From a checkpoint of a small transformer trained on Wikipedia: vocabulary 39176, untied embeddings.
MLP neurons of a small language model. Each row is named by its layer, matrix (up: input weights) and neuron, and shows model dimensions 384-575. Each number is 128 + 24 x the weight over its row's rms, rounded and kept within 0 to 255. Numbers have three digits each.
Before each neuron's rows, "fires on" lists the tokens most often at its 100 highest values on Wikipedia text that the model never trained on.

fires on: " J", " C", "J", " Br"
L5.up1848:108152103098156109124139108086158121160149128112146081082107105135133131100126104078130111152116121071158145084145149155120133087121123100143150081138085075112123134118129122096091108114165083128142137116129168163120128123102098155131109121132101126156142125138128128140112123074086158134142155137136150117110139143140169142116139099142120109110123146108155134135095117148152111154140122119155109135103165151130124142121141173103069173089100118137094137070130103158099087150153129086162166147099095124160124112143103117126127152134140143108123137142122117125088114107119133097

fires on: "1", " ", "2", " No", "8", "6"
L5.up1487:078135135121118134114133101125160152160142151127137138104125133146101092123091111159136095135163121113134122129107151133152156170151138164148111131132109144095134119146149088101146123113140080113159125087144147141157168162171090150136116149096109099171106120124128104177108128157143125131174122140127113116090127132133129100131188130123109113117101101095148157148123099166087189149130135148127110125154098095148132131144107107087084096073149118112155132118149136166128156141112113124193128131130120130058116126168129151151118137079127125149142113096120110130147136144175132124

fires on: " of", "s", " or"
L5.up2209:131138123128159099154160144121131094112173140100120114122104115101079152118185141143130116134098145121146160159115136157092132101127146120135107133137075112127116143125067124131150115095101123100073119096117122107160086150103126131075114110101168144086083131124099128136140146084120168159097155140152120130121143127161133156100128148160138140126125105133120151173115154093098112154126142108102138079092098146107126129179162114131135133140137090120138172155145160120109124130117119189124165093126145104141102126131147180128094129128129154126107136152164132104138105109057113148

fires on: " ", "9", " during"
L5.up1771:106161152138114140161164072159123127135113095126085114107128106135161123104090102116116137171111101149130134161156092114135118162098124115118094106194142178170144128094126165141118132158104130093130127120067143134139104110124100148121101118114159157100070076133159086167174122145111131129142156162119106125128152108110176153119125121139140133121080131142092131138169098111115100136107120108129133134125132109138110112136119098111130129095120155096129126117112136131131111089130183153100104078136147150120122089116110146150098161155159149140089127111116137131122122098093167120

fires on: ",", " that", ";", " but"
L5.up2432:157112164095104134142114125100127134120124128122112137123135155129140123141139130133131111104172119103135118117118130146100122123118137100122101137139105117159095108134116110129172122107114167136087129133092162151124137130117134135093128143165154168149144132132129165145132145177132131176146130137148150122064098143113111109170114133147134165134118145130126101096143144138105128112133121125120149125095143152152149089119094133109124087121139146103104133095136123155116167135125141133149143114102093123126148106139108125177150134112128120110164157178138123127108147135122096123

fires on: ",", "-", " and", " The", " for", " band"
L5.up41:139132133148103135155154150134120142113095082123189129125148096157111123073129167129149120154148155136158154141127107142154112158144161146146142115153113090127143101125148124101139145096182157125110136111149140125108099127151104087175129087140166114113140121090144141105127120124132130132145135091150129127111155122155111127170111094160124105116138096107141125175135138085151117142149121135139111069123126057142158126140100126129148135137132137099147105133151072094167143126090099155120173110140108102072108086163123092157134187116122128112111125146121122172103133105148153146

fires on: ",", ".", ".,", " and", ":", " |"
L5.up1815:139120121140116151092088113114126141134122109141103180146136139174116166130144124141142152125156112122134098122163114139182111162135139100107111140178157096096137151098148119140151156095153141099104094132108135143127114097108141115154115150101094143130132129126086141103112107142148109140156142126143118105134120155147156119144180125099143118144076155168139138117113113172136121118136123090138136114141134144121156159119128124171112081146114130084153169141168119118156095157089154125158162108150112140107096132152171126137110117095107168121130146125121119120112097148129161175

fires on: "6", "7", "5", "8", "4", "9"
L5.up2500:172147118123159098117143127113142138118103150143129179144145109118157072155133150133152105075103186096160103111129141146152142144111138101161093132132137136121133097120115124095114145114122094130165149121138110142121166105112107146146156145095131115110118165097098156142125150106147110132111146111124150121134160191108105131118123137099070129119094155135140101106177142148113140127103134111153151123124160144133109130136111149122114128123141104118130097166166112120136151138104130159135149097103078130135169110056102111145128110154130104090131114148133138092163115134137189134

fires on: " (", " has", " title"
L5.up1497:119112143115140101116177123115157130136133098126099083127152143071119107108151143134183137143129101135124148134193137134106127136110109168100113153166183148106115151103130102101162127093103127070107139174123111114102124136077085112132107155117083163143153127157151106128127147102097157066140170135140124105138109144130139135130157159077120124143108130142104099171130107125145114108137161096104168096139130110154139140166146154102102105122111140115116157122077109123119152150111123133111140121119130149152118168106101152095141120080145132143083136196145103129111109117136149111

fires on: " the", "'s", " his", " "
L5.up1906:123136132167126142104117089122123080115140100140096144104070080115135120133157141124111177089136140099046160150139143136206135176121119137128110096109120136083139116122121120131087158085157111122138150124125137123144157123134121115121155083102071140102083099118134102113121116148132117183152149139089128138073133090185126129127138129112148109130121148205164152129099161143110150089112130114144142162129158133114128123111091145138159089173123110126132125176136156126148130127103106150135099104079147153161091137102093144171106131109150123129134127138115116128145150156158166131

fires on: " ", "–", "-"
L5.up2135:114111120133122175138119130167125131110175124137132143108087182183141102139141135131120167148102136102116136091151119123135098177130124149101149107156141113162123096157129156102129144146148103125117149101119127116163124118132131163145116124138152145124112059097143140142124170077184147146090144110122106129107131161131143169091100096142169107143172141106132138185139126119114107153117106142080155141088107113122137132109126108090116101147161135111114095129149098123104128142053156155141123122121185130178127123102133127136102173113092085136134152079136120138140097101094081146

fires on: "2", "1", "–"
L5.up1519:156108086135070113141121106163152130139132102165098094122148169127131146114158101113100165125124095119101185149138108167091125157137163105155135126143097127091122136127136093142149127129081118121126100153085125105101139124128158128162116142108104126097120112170118152113112110160154110140171129145122159129149125102145140136151157128155135122142131159115130144143109087161130136174105121117150165150082127113118124097143102140101114126123153103141139156104098110110142147148106133123143120186136145065146132161090099167101089114104095146142110165109128115167127118115144154138

fires on: " |", " on", "|"
L5.up2018:142155107173154122144162154106121118123096133168128123098167147126108091110151155134112168159177162113137155129111135129114115137173105166162122108142140189114090117099160104118136147157135095123123120113109158123124125118129101092129153119148111124113113155159100129129090082130132114105099131089142136093100118173108133154088101138142135102143121124138186122148115093114126108155113107129151132108110108100145121156146113157159145083126166136103113194112122104126147130102128123175187155178112096126182152137131135127162151143143121131119146129135147126114128189141153142118

fires on: " ", "1", "4", " By", "2", "8"
L5.up1293:099126129118134106148119126166100132139139144146156069128119123153157118121147150125137118132133118152125136133128132084128152139105174132093140143185118145112150155128079138127096124082080125150102146140075121131099111103118153112124112166126129099114127120093098149130098126127132126125128130137114142087120168110130153123116101106121093126124118125123146148111157138107102155140132113142095099120182073147145134187130086102140109147130159132135081113116153165132129116151159154068136105120143115116153078142159122162130144146093144140154113106128060113157089137122157121118

fires on: ",", "7", "5", "8"
L5.up408:106110119092130073112135129111143113094123137102099144119108157067138130130128121094143131107099148143078159127111126108179103123130132110140150116087103144148173121126136153139139151146127133119128095117111149148120137109114116165113123088145117186157145112141189098159116120105118118156129161128110159185085137097147104127093129167141170144126085133150150117159143113087084136119174120141112116102129144143110136128136114145169185074120147145117129096111107116104151125147136132076132145145111150114098120130133130146113105152096134148165096129095145145130123134099147156116

fires on: "\n", ")\n"
L5.up526:159166107163124123105121145151101092159100140077069127135142107136108118181171144156135102163136136171129158197123121189113131161137140100162116142130163109134177134118119124095175114156125137111127051115152135094098101121102139132119158167152127110125123091123129106126108119162126080093103130131131125110108149144125124119138111105095104160107153109151150135120107137190077152096171103135173153128096096127154125116123139104146147094130126133066149153124105135103114117109113147121135123156109149115169144103166105149145101144112131133155135129134144166128147155123172111099

fires on: " re", " (", ":\n", " York", " Ar"
L5.up235:085117135101134104157121074083118131180170122087141135145157082105140090114157090116155169103106074085178108144157164116119161151146127128140118154144151123102096156181105151131074147140167131123153076144129108106115125117108111121131137115136128122148160117115132119097153133125119108110112152097142122163172127164116138160115175125113093135159117115087113136126144099106133104145143181147112134129101147155153099147093148130113109147097106159095145151113125113130170167138115136152114095137129133146142125120147122148078129100142133144113106152102093115133110119140147124122

fires on: " |", " ", " of", " for"
L5.up1524:121159110095137121129141092081160107144167146137121129141137111109126140128175105133141154142138156122114155140115105093111132108157149109117125136090088162102137158129130129109100149069158110188171115146138108139159118106128107135090131109175175141126163168152132128114141110081128128105105112127154137092116079150110131120140107154097119110097125153127100136147138141138090149104133153114097145136094138100124125144096141208136103097138146110084136174140123087152095118143141112097134155120116138137123119114135103152090113133120097143088142121161136142123124150179122191144

fires on: "9", "1", "0", ",", "7"
L5.up2183:105111125137106161138056159162147127096125157136073135117140124095092107110145109117137100104119084081147104134157164122118169143138116116099133180164129165116156154155168175134119129117130094106144107135113108140165138077108120118136138115118183127119118166122128121164138125166141149103136131089128159089104102146111166141128166082152164159178137125128113179063141143175130121117137131088105143150127154122124102123088133129106136126111133105079101118140092155117121161107097122169115124137185139122109133114122121124119076120158126138121136160104114126107133109101110139115

fires on: " are", ",", " were", " San", "al"
L5.up2473:186134123136096146155138154139096143078117147135123117175112145105165147110158118109109140097101172114119117124114139130118175142103132122116131110143114161135131172134082124101147113159098107125143175114128143108117091136112147130139099132095108104136144135096142106134153127061093074134143103101090164123151084106132176152102135113102104146133162121129115154157163101102131125146125155155138101101166086139130109137133163093081111151141118109096130156132136127116145148100068114120120112151137127143120123106113157171128151141165116159132131157135147090133171169118136131116

fires on: " No", " N", " no", " Vol", "No", " n"
L5.up1872:082113104122176159124157110127147106105159137144073161110087131099132136093102116167120099096094071137094138115144135082097156094147133145164152175058122079116175132129114157134124160138085167121151111121113098116177183146143162080110132126122133148105127164110164122120107115126134112133120088132100123119079170189110097115108130134108145160165126154098138147169150111157102140104092137105166097110132137096086136103127111144126159141094146160133093154127126096137135126113162098128143131122145117116177156165174128146095104146097105127151085117124139152106141151121176141139

fires on: "0", "3", "5", "9", "8"
L5.up1501:138066130131144113135151128155111150101111059131161135137144141118099088140093140139127114113176139107164152145112198138137115131092159159144100125139134152127158114121109111166167162087078116139110151123106092139127137145104098119110120172134099133122141142146107154094119092138158157128153137098118134134116147144113125142119134123136147137121097115106145142132152119092073123111189156139147152132108098123095138107075112160117154145121121103107087116121131153118129159117123133173111164157138134149078076136147107133134093113117091146135113116095144177125146169123121125120

fires on: " ", " −", " World", " |", " ("
L5.up1550:109126093143149144091134108066136116145108139136117117125153174133149158123134126153152186120121105147104148136125108145080180105164144111112116104150102129211142163108122136144150142138128125147117104143151110147139142152094113146129106074134070100139102146115189122102164112135144116123069154164149115123159089121095144175105153119148113146113112164127090117134151145200121147118132132119095119140109126097168171136129114174133116107126131145122112156160114134154140119148157101102123133128097082090174133144154153111121124109141124113133179150123104099136131140123173160148

fires on: " |", "1", "-", ",", " the", "9"
L5.up560:160102116118094118119106101134150129152137135160130175146105118172154102130113119150105148091167103117072094109165157091134123146117129129100111114116130138114112130136159109137115100134153154120159132136150127123133140150101075168109131149127143110156150086136130147100145115096119160150125110180155142190142119094125161148115121120102154128119084129189163093129152154162086107113130126086134115109093106097118124104131116176126111150094151120087116074137133147152120155108143158127138133129097107171110135128133108178125099183079129136151155105158157168134169108156099115129

fires on: " T", " the", " L"
L5.up1135:111137086157110134090127128131138176117124139135127132113139121123106149158125143118075175152132102089113083156127097137113124133094097105151105140088126136119135118160151138082118149161119172125107119081144147098117103134169139122122176143144149104105120112082112176104132115121121112147145161143097122083110105118134166158082164142095142166093153099110160131118130121131122120137147079127134112150126097117123127133108176157121125095130130105098117151115139127169142144160099132138133119102131114102098151124118131122144119185155146146158130123123087166126168124110136085101

fires on: "-", "|", " |"
L5.up2111:141164085152144105113149139095140153114105132109123094145140123116151080147134112127125132172167134138096105119120097082157139107118082140171173134125133115077154147146123117137163127134139141112095108132106143127129152083175108139148120139109143129148165153099129093203114119134129170131135143115150160107123090108117096113129106102157107062105128152123158149129121141153131107092129122140152122122129125161153177121139124121160085127170166147106079131133114097116123143173127114124093109109117108128119116107161152112140125167153130160101146161110081151113071140127107170142

fires on: " |", " (", "-", "9"
L5.up1805:122083133146089131119100110153144101133170102151141154116173178109116156125142114139123091153121136117141139109140131171149120123136130102116110126107144097116116125091156124113071167100169133160168128130134163107098165121141137160151109118144130127104160093154144113117117136143105164099110151106141096081121129124156099100122159121161141140157098122143120127129150109128148057150149144124146111126141156142143095091127149107121150122154092152125117154074123136112128159075118138157134123099113113150133140105134122153088111126115136129137107111131148126118127125107161151103

fires on: "\n", ")\n"
L5.up1945:156123118147114150120117130125102168105147120130147130125129159121164093136135141126084129191129139125088130160141130144118123145117138112118102128128131067152147128179122124136128092120145087115107099132130134154089096093108136133101120144093166181132122094090119105133102151172127111071100139133111139140153109143116096129166090152162142134122111084160144130115111148139132128068125102136116176103105151129085116110088148146097148134120151108144083142101108167120095129140092146149119175159158145130118116112125101128113139140107132174134145128109105125115116095160182133145

fires on: ",", ";", " with", "0", " a", " –"
L5.up1983:161095092110120103135134164124114172115121149152087121107137121106145134100084140158161130148185116147141114124162141185144178139127110140119121127113117122090114134155121109154142164155171118129079176105186140145117146092152101091107146152136162098138113184126125096150150148147102138087133151102111172102151151158081147112149173089133159138104162189151132118137109138165110115161087137132123122185138125124122149110103115119136089123100142112169092127136134138125114135133136138112136154136142099120153125155126138122115122148110091102123152089175148088103148116133109140094

fires on: " A", " ", " L", " C", " B"
L5.up1658:134130120124085137108138109134162151139101121111085166154150078099119123170113161130155107134123113115139159129087137117121108118126122146100148114103120192116135175109149093131127164124146132133144145142141131141146109143127128117120154123100159099109106130111098155135081129101119104177093110142120142063112137117085069108135129145138108130122128145084107118143096149113153122153145142132118161139116106112078134171138098132130103152074139127076127129089166143105147124191106119117172122134151139109153126123110124113104108123131107119122135124166100163098125102081119159102

fires on: " (", ","
L5.up1576:110151089122118111127129164131103126109078088128105152139093165122149155140147119096159131179093108152125103115140111092130156094118130116126135133132169157119148164150112143128133131126129154135109101096177108145089117113106158137093113111105128136146125114127130098174135125133144138122146131119129125109097110142148127184148093179131160142148143091158194152099152142109124122129117110164113121102144106123129114096120143083126120124109117176128125126153104116125122160142119082126121145130142110084177151125140100159142133138147125158152206108086105105137150117111152142122

fires on: " the", " "
L5.up2182:115141105133145140133129129123158120163094126136105150177134128146115122167137156147109136135123127116166135123115090115139112203127124138178122118113148129143123147127149110122137129151125129143100113143134149113119105153102139125126153144113095139113090142125108120136129106131095127100127171106050161105116148099179150143152141105135117102154099123120144124146120154123119136119133140081091112133124131146120131162124099124106107108145131096109118095139101128156082161155120156148101139144121149141081127131119134140110137138144122125140140145139133095149180132132130085143

fires on: " ", " ("
L5.up1590:131157108160114186181148137110124146135127111127099130139123091128127139132126118128157168106130149148148132114153144106162113182159146120152140153110134158160163132150107137127124118136121098124102154114093168105144169131119123158090129137133128134136111088144182091114130110124124126164145130134049106119141155111149167158128119129124137115159129131126069125128147126152141125149112129080104113132129126123123163135143123122129150128189105134139187102089116179144129123137116139147124122137138119095139109130099149161101097168178121171158172135111125132176104128138126149127

fires on: " |", " ", "0", "5", "_", "8"
L5.up976:128131121120116126145093145170115101140152088109108107097142102148081111134156088114136157118174135155167133115162145133125122179165085110131146138162145092147130150128130127102116102121101128154079121138138126085169113113131174169126128182119108127138174113100127132128105138115127097156130123118150074098125147154121117123131121113124162148174090081193136151089124122149135172130146119115129150122121138138123129100108088177110077088109135113117112163167125130146127151149159114139153110121095143167146110145098140123165101077131134089148146147165128105124126120100135142124

fires on: " |", "|", "-", " –"
L5.up1670:142105076164127139101140133148125136142111074100154166119135155112161105104174122123166116133137141161160157091122098096100098149101113112113136123101072072100117128186170092119141129148150082125129109129136159082089091097138142174116131135133152134123115179085119154105133111145137120129132163091135141111126093125111157123136147065148153082128124131120097112139180126112139110124131149116192123116098162129140183110139144118133139116118135097121116106101150127108154105118140142137196177120125099135112128088123141148163173102134126115149163097170181092134137115107095152114

fires on: " ", "1", "0", "5", "8", "."
L5.up1348:103175139131107131095171091096119146102125126085087108173148141087142114118121104180168160138130148176099138118157131142099109096110156122143107135115147144135146092162166096122132149134158124120114161144130131150115132094122094164132142181142154125090088137145174118121141105111136151142094174120151156127171134149124130111122123160101162139083085143143107153118151113149125122111148156071111123178115110150175096119115117143169151084132132123129124092138110106096101101137076119135124106158132116130123148137078146116125101145119137175111139138129146123131155132106137122137

fires on: "0", " in", "2", " ", " a", "8"
L5.up1946:128131097149132098164099106104146138129161123128182125168138153163115130120132120107079112135151141168164151179101107136149114085126135166147144136138127141135160150110133162126115120135158141116152139137100116129110118141144127146144090104135140111178149123108177137153125163145108133138132123171108101088154110134120094133110113162112146159106130127130146148158132160124086164101118140111103134108104135203107121135154112098121132129157137149121142127158092131113184147175115082142160121163115126138113128141115150125140173168147147121115113154153158094116127105157111119142

fires on: " D", " F", " U", "|"
L5.up1643:086148126128139118130120129101135146112143114113111110099118147117190129130136122104135153161173126140167136139116157103082117130145090171130119107178125173135137155133144102103137145088117136142111165174154146151153113148128129113150119147088104156143106144152126119128090107154125143119073110095110131138136132152132048144161135153133101119134089112128104148111137118109107111145126119126117164137092109133151133147106151152103127073099143139093119126120160109111155118141107135119170164093143107097152147120105065101118159089125112125128164124190107113172185185135139057093

fires on: " in", " of", " |", " on", " a"
L5.up26:147159147115118110141103135097166134109154132151114116089148130085167153138172152157162130129096144141152100080116135126133103119115175085132127087128124166122146135132119127158144149143156149140075135097120170109134107132130139140125075109129152066108172123137135113106110163099101170157127146135084114096100134119154124129114142113094128159129169143131130126125147142126108151126159159100157140100111126143124143116134155138125148115123099133142120114124100158140124154112099161142093129143149130167136136118106148129132141116139144127163069149139124108112138120139170148191

fires on: " –", " |", "/", "-", " in", " o"
L5.up1735:130133106143075119140125110149092149157127139111135153163166132104126162106151138154120124157148154107170121131127124147136096126093148140119105089132120099144133168126134145135145126145098155122157114171159143102113123134140143128139098108128148133128124124119156104138141113127140208098096151133121131156107110131171173122110130135153176105127156076164136151152118152149165113132168137097126155124164137130097136107158135140100153119140118120098116095166147104119123134142120130141144110121116136110133119127100166148121143128088161098128114163143133094133139141112107130123

fires on: "9", " |", "0", "5", "|"
L5.up2071:131150156104144109111114104156154093147134111125120147187152078135103122108083105137141125146181133130086117127130173107129166151135121118157126142117115117178148096157134153109131125152142140138099107126103091139141103135157169096127106179129131137136122143088128104144120130097153111149100129129138105133112127114112124137143126132159157108116127162171109136161121167144137173143159133138145111118152131088130163095168146203152065139101110134114104110123113099100116107117125166135098120082133089158151125136132122126148090130103136131132117116130117158115144121141106159120

fires on: " to", "il", " "
L5.up312:157136074133131150123141118118135114121128108134111144100122076101151157142158113162134127117086103116145153098101115094091144191171136065136123113137103122081125126140098094173172142088084102124137128116136164153113103094112140142135142096134108124113124150168139103161127112167117131107090108117133158134157120105150146105077109136150131112120111105123135107125111129136163140117122134164153099165124155106126085082116143137143107134144129158160112130115128127108082150157119098088117066161157143127137114135115126127101117143121118153115105130127130146125120133092122151155

fires on: " b", " B", " M", " L", "b", " C"
L5.up1210:138142127106112125114155104092139106118138106113177146152134123159160136115127136112096081158138142134118165146150141128108099127112101175119129082134148104131137145116169117094098149121138157161115079151116122165130161181122111135123168121127136131141123108090160176166093125144187149171164137145105122113110108156115171140081158084144146094166143144149161133110090145142129106139127107124101069100137108142178119145149139128113099160120101158104167112124121114136113125146109151126095111165124119147147102150144138125168134110152117149136081139119130132147090106166129106148

fires on: " In", "5", "9", "4", ".", "6"
L5.up673:115155147138115124096124134130108129102133137136101124103156110159166116128132139131146074083132115125116122112140113110174170111130156104135140143124125136117098091114152118121142137112157132129106125113126073117108207121127090133122123151138106161164137133120130182100158125126135129111133153124150158135137148164135152136151153125141080190093097106115164100109120120107135134153111159085130088125132165123124161099167108148121164152158137130118147146148123094119135106099134101087144094152121079103104111133110126106119105150136122134097157096183137166113150144166102160132

fires on: ":", " ", " |", "|", " ("
L5.up1986:107151135085125124140144126102107084113121117133145157098127090117132103119094101094125139106132148130137128085145136117135082171159163087086148078110099118108127140164092149132147145121133138124148125097060145087121140110153131130119148143118120118112143132104106117155142168142160147158145104079166173099138183104186130120098130114152104111156155116131174112103143087136125167119108090107101075168100118098100148177119135127119147119150098115138138198164143142148137136126106090128159096142121143140131106071096180146139162121131126130137116159119118123119164108136109151111

fires on: ",", " and", " For", " for", " to", " In"
L5.up1397:127103086080089171125159122142150132114141154111147124127144132141146124122127100127118163126160094115105159134115152151121176110106129113141121092149102113151149077109086143150127115149138163146082129115107128138114133140109103152114178101154125152096139121117135103152137159155126109098065146079121152084144168114143153108109130109150155166129139098123117113119131115134116124076123095143121157131112181173112101131138095131159130122144141138121119153140159123135117174153135117131162124138121127117045122110155137128126107138099131146135125091137152110119119159107126123117

fires on: " ", "°", "′"
L5.up313:105155127106118148117133140110134098129164166130148127087140140107139083176161141140111159132149114086122109081135134146165097136113151145123165104164148149150122094114121132080065122131187170129133138151126133172115102148125099120154154102129109117172075113130122141133113164143104153108141122100116154106102141116105118135128121155102111121145127093136175119101143124124104150149146115167130126138102166121095146125089108092117103151125112123147101134109174126170163131148067146181143160154090142136157159095117142104135159131132137127113152108130115106153154155126126115091

fires on: " (", " ", "1", " of"
L5.up1063:105160139116149123145140149108163182107149129072109070143143156110095176168132114138067146131130152174129156125141140104089137111146165117125104108110138127130120147131101142123107120138139129133119102147122125087127127080133129171149115116156137130099177126090126172126111148128125121150118134134109130100132125155165165115117138171120138114160099155104121175132124095139116160091133115094156161130103125054108142125129122162118132163131129121154109131121083100143153169120094148113124112148150146124128155113158109174115153141084122125130149115152141123100128144123164107110

fires on: "1", "8", "9", "2", "-", " used"
L5.up2139:139114128114080153136094136173062154107145138151140112176129116159126143153107141123102129145119152125128107119144112107120098113130121153113130157121137168148085093133147082131138145074149101142102161156121111137098162141128138110153110113177144087098123113129119132130103089134120156128105123109139111088131105142127095065085135112082139157107092094111165143107125114126133189109102139186142139102155109084172122162143141100086110111126186083100110127105136125107119164129117175130169148145100142104155099146117087127125108160138111182148111128095136155142158117130133134147

fires on: "1", "2", "0", "3", "5", "6"
L5.up2236:112144149155180100103140147111143141166123107110149125147149154088173126143166137207153119125156122100185117155158096075118110122155113137167162138103131166175135136175132185110123125080168131126113114109137130113092078135095136162141159080135107097109119147132101126118138094129105088139074105114119200108088119141108130153130105129109136112128134170109122136103095164124122112151144089137060149134135094135114132129112126155130117102129138106137157104100124116101134153137134117134126105146127136114141117152100128111124117123126094130150130125155139144121107110078153138118

fires on: "-", " |", " of", ",", "|"
L5.up875:123075079129075131171125129094104176146120120118093128105148163121113120124124165124117132102161065167161113085142095135097134141137125109154167161162124097118137135133168130123173148128155115102103125129127148097123100121149108155166087141122168140144153142093151135150129131097159127127103153181150138124166091104116131132137154081144147132135121139150116091193131118171137119119108158108145131119140161111124161094163120090162108130151105072089145140074101102141140112148083153162184158139133103130100145131115119116123147089143080162154145156134145154147109142125102178129

fires on: "2", "4", "1", "8", "3", "6"
L5.up582:145145132129116136132113154102126139166131139143128112126103122127157125124143104138097137161158185141105141180127077154139163113180119157136130134123116159127173131164123104135171084071145152147121109090116147068129110112143115129105106092130144127102152104171140141136146146140104083104141133143143149111083125101097134098132136123187115109120116165128105100131122166138119126136180120140128161128149085137129127118135123106131138097122146138112125101145119143090150127166170116122124090171119162121099122152146112114109101156095138102159086169127112119091181150126106183131

fires on: "|", " was", " |", " were", " He"
L5.up2108:124155125121118112172107104116165109160085153154126128124132128105143164115107116124159140097083107083094129101141135083126121129158124114151120096135094136143154151130147120112112111133089133148149110114136116107114095118170113097130133123136134114100208102112107114101112161087144127123135126110158142089111134113118094133122103125137127126160106147167125141150130129142141149160127108060177141101152119139090134150100109147108112120145150115116110145117104101122127129153127115125160166139187121145111115142092146186091112126138119101107094123139134112154085120103150176111

fires on: " A", "S", " Green", " C", "W", "C"
L5.up2234:113097121110131146125143103134149091095143122140127113162206115167120130168089137138136130116104139101126128161151149150135112145183163133120135106131115144079158124096109100123115109169103133172109096153135092097096155141151154131109145136120132139121155146119129159136137106090076099131078088146128130129120111171126093144136167136154154131159134131129127119109112162101156134152119143097169136144121172154081124119135149154122130084130135101101159126099106109142126146142116138126175132133124131094133144153166139155119126133155095139181127099130103078103183111107104167125

fires on: ",", ")", " based", " located"
L5.up2458:101120115085075104167125120132131139103127105127151125102118140146149115173128120110128155116156131164163125114101122131139151131119119143103123102114116123074139144108144113126114122124122155124162063172146127111084181128111176159127098128120123087150147160168156140153083149114179172161111111100084145131110155119144146143116137095133160156155149133127099110122111117106082136138118099147140092090132139123143150090143107116132138173160123100165106135131160094120127104142133133116140105123131122129126086139146109138158098179089128160092115105152123138126166132140191131132

fires on: ",", " is", " (", " His", "=="
L5.up331:107149138141109117135085140140130126105117098136091101123112123093121165132125153136145139182149156149098148180169131067151142126086089078115144140130176128112135135168137149134115096137130140098128088130117120113102129100112160187114123079143130157100132145116159181134098132114131162116122151095137093136146112110119116098140174115115107108123104138147092139145131139128118150127089171091168139085161133140123136133121132154125115165112116140102152129082165140153142160133114170125095108177115111134140114124155099116117106125136088139117133105191162086130188137080143152115

fires on: "0", "8", "6", "3", "2", "4"
L5.up2029:126141100146124167161150150153123083148117109116135113119107142141107138184123153094106133062136118131148101165120128102163132100102143159116142110130112076148154101123115131133097130134133143108168132081156117195132110116125153162154112167084142151110096131124124174127142074138142129181091105155117151095143132153115104164126154110129130153131125139106136125112089163119163109067149128118106125113129126161099105145112110155132119164144060130085112120097136149094118108073123148188103154149145129096098125143139172163116137126152161135146134126132117121118142141116119111125

fires on: " |", ",", " a", "|", "6"
L5.up418:159140097112124168110168124117148119111113122121127118124091139131101124104143128114112106125113107137138147153145128157121097162098120143115103140143117132142142105154126119141104117137115163139054086161135121135130094149108126158164126188099133113108132160131150120123115201109144133152109094133157081153148095136113160126154142131132109128157107144135149118154131139167163119124157169125151126172132102165122159135130149156138120109140112115103135093130114105148141136117119120111154098116138108111106121134136140144156113115107157182116117103128108120134097135158131132124

fires on: "|", "v", "2", "b", "1", " |"
L5.up29:109071133161103130121113116090115099123065097155131108184162114109091121159144152150101141119162109127156090088109128091127119157144137113126057120137117133141108145120132147134124124192150099112104121158098097136120100170146104168121135140117130112196146114148166146153113102108115159135095115139103110101099083134135090132143129063161119133101137168127097115111128087146135120124081133133156181110099145146138105068109089080115103153123102092161150204128151137151149164168148111132123173136139143117081135119147148173124145117153112139137137140133147125108115106078187136111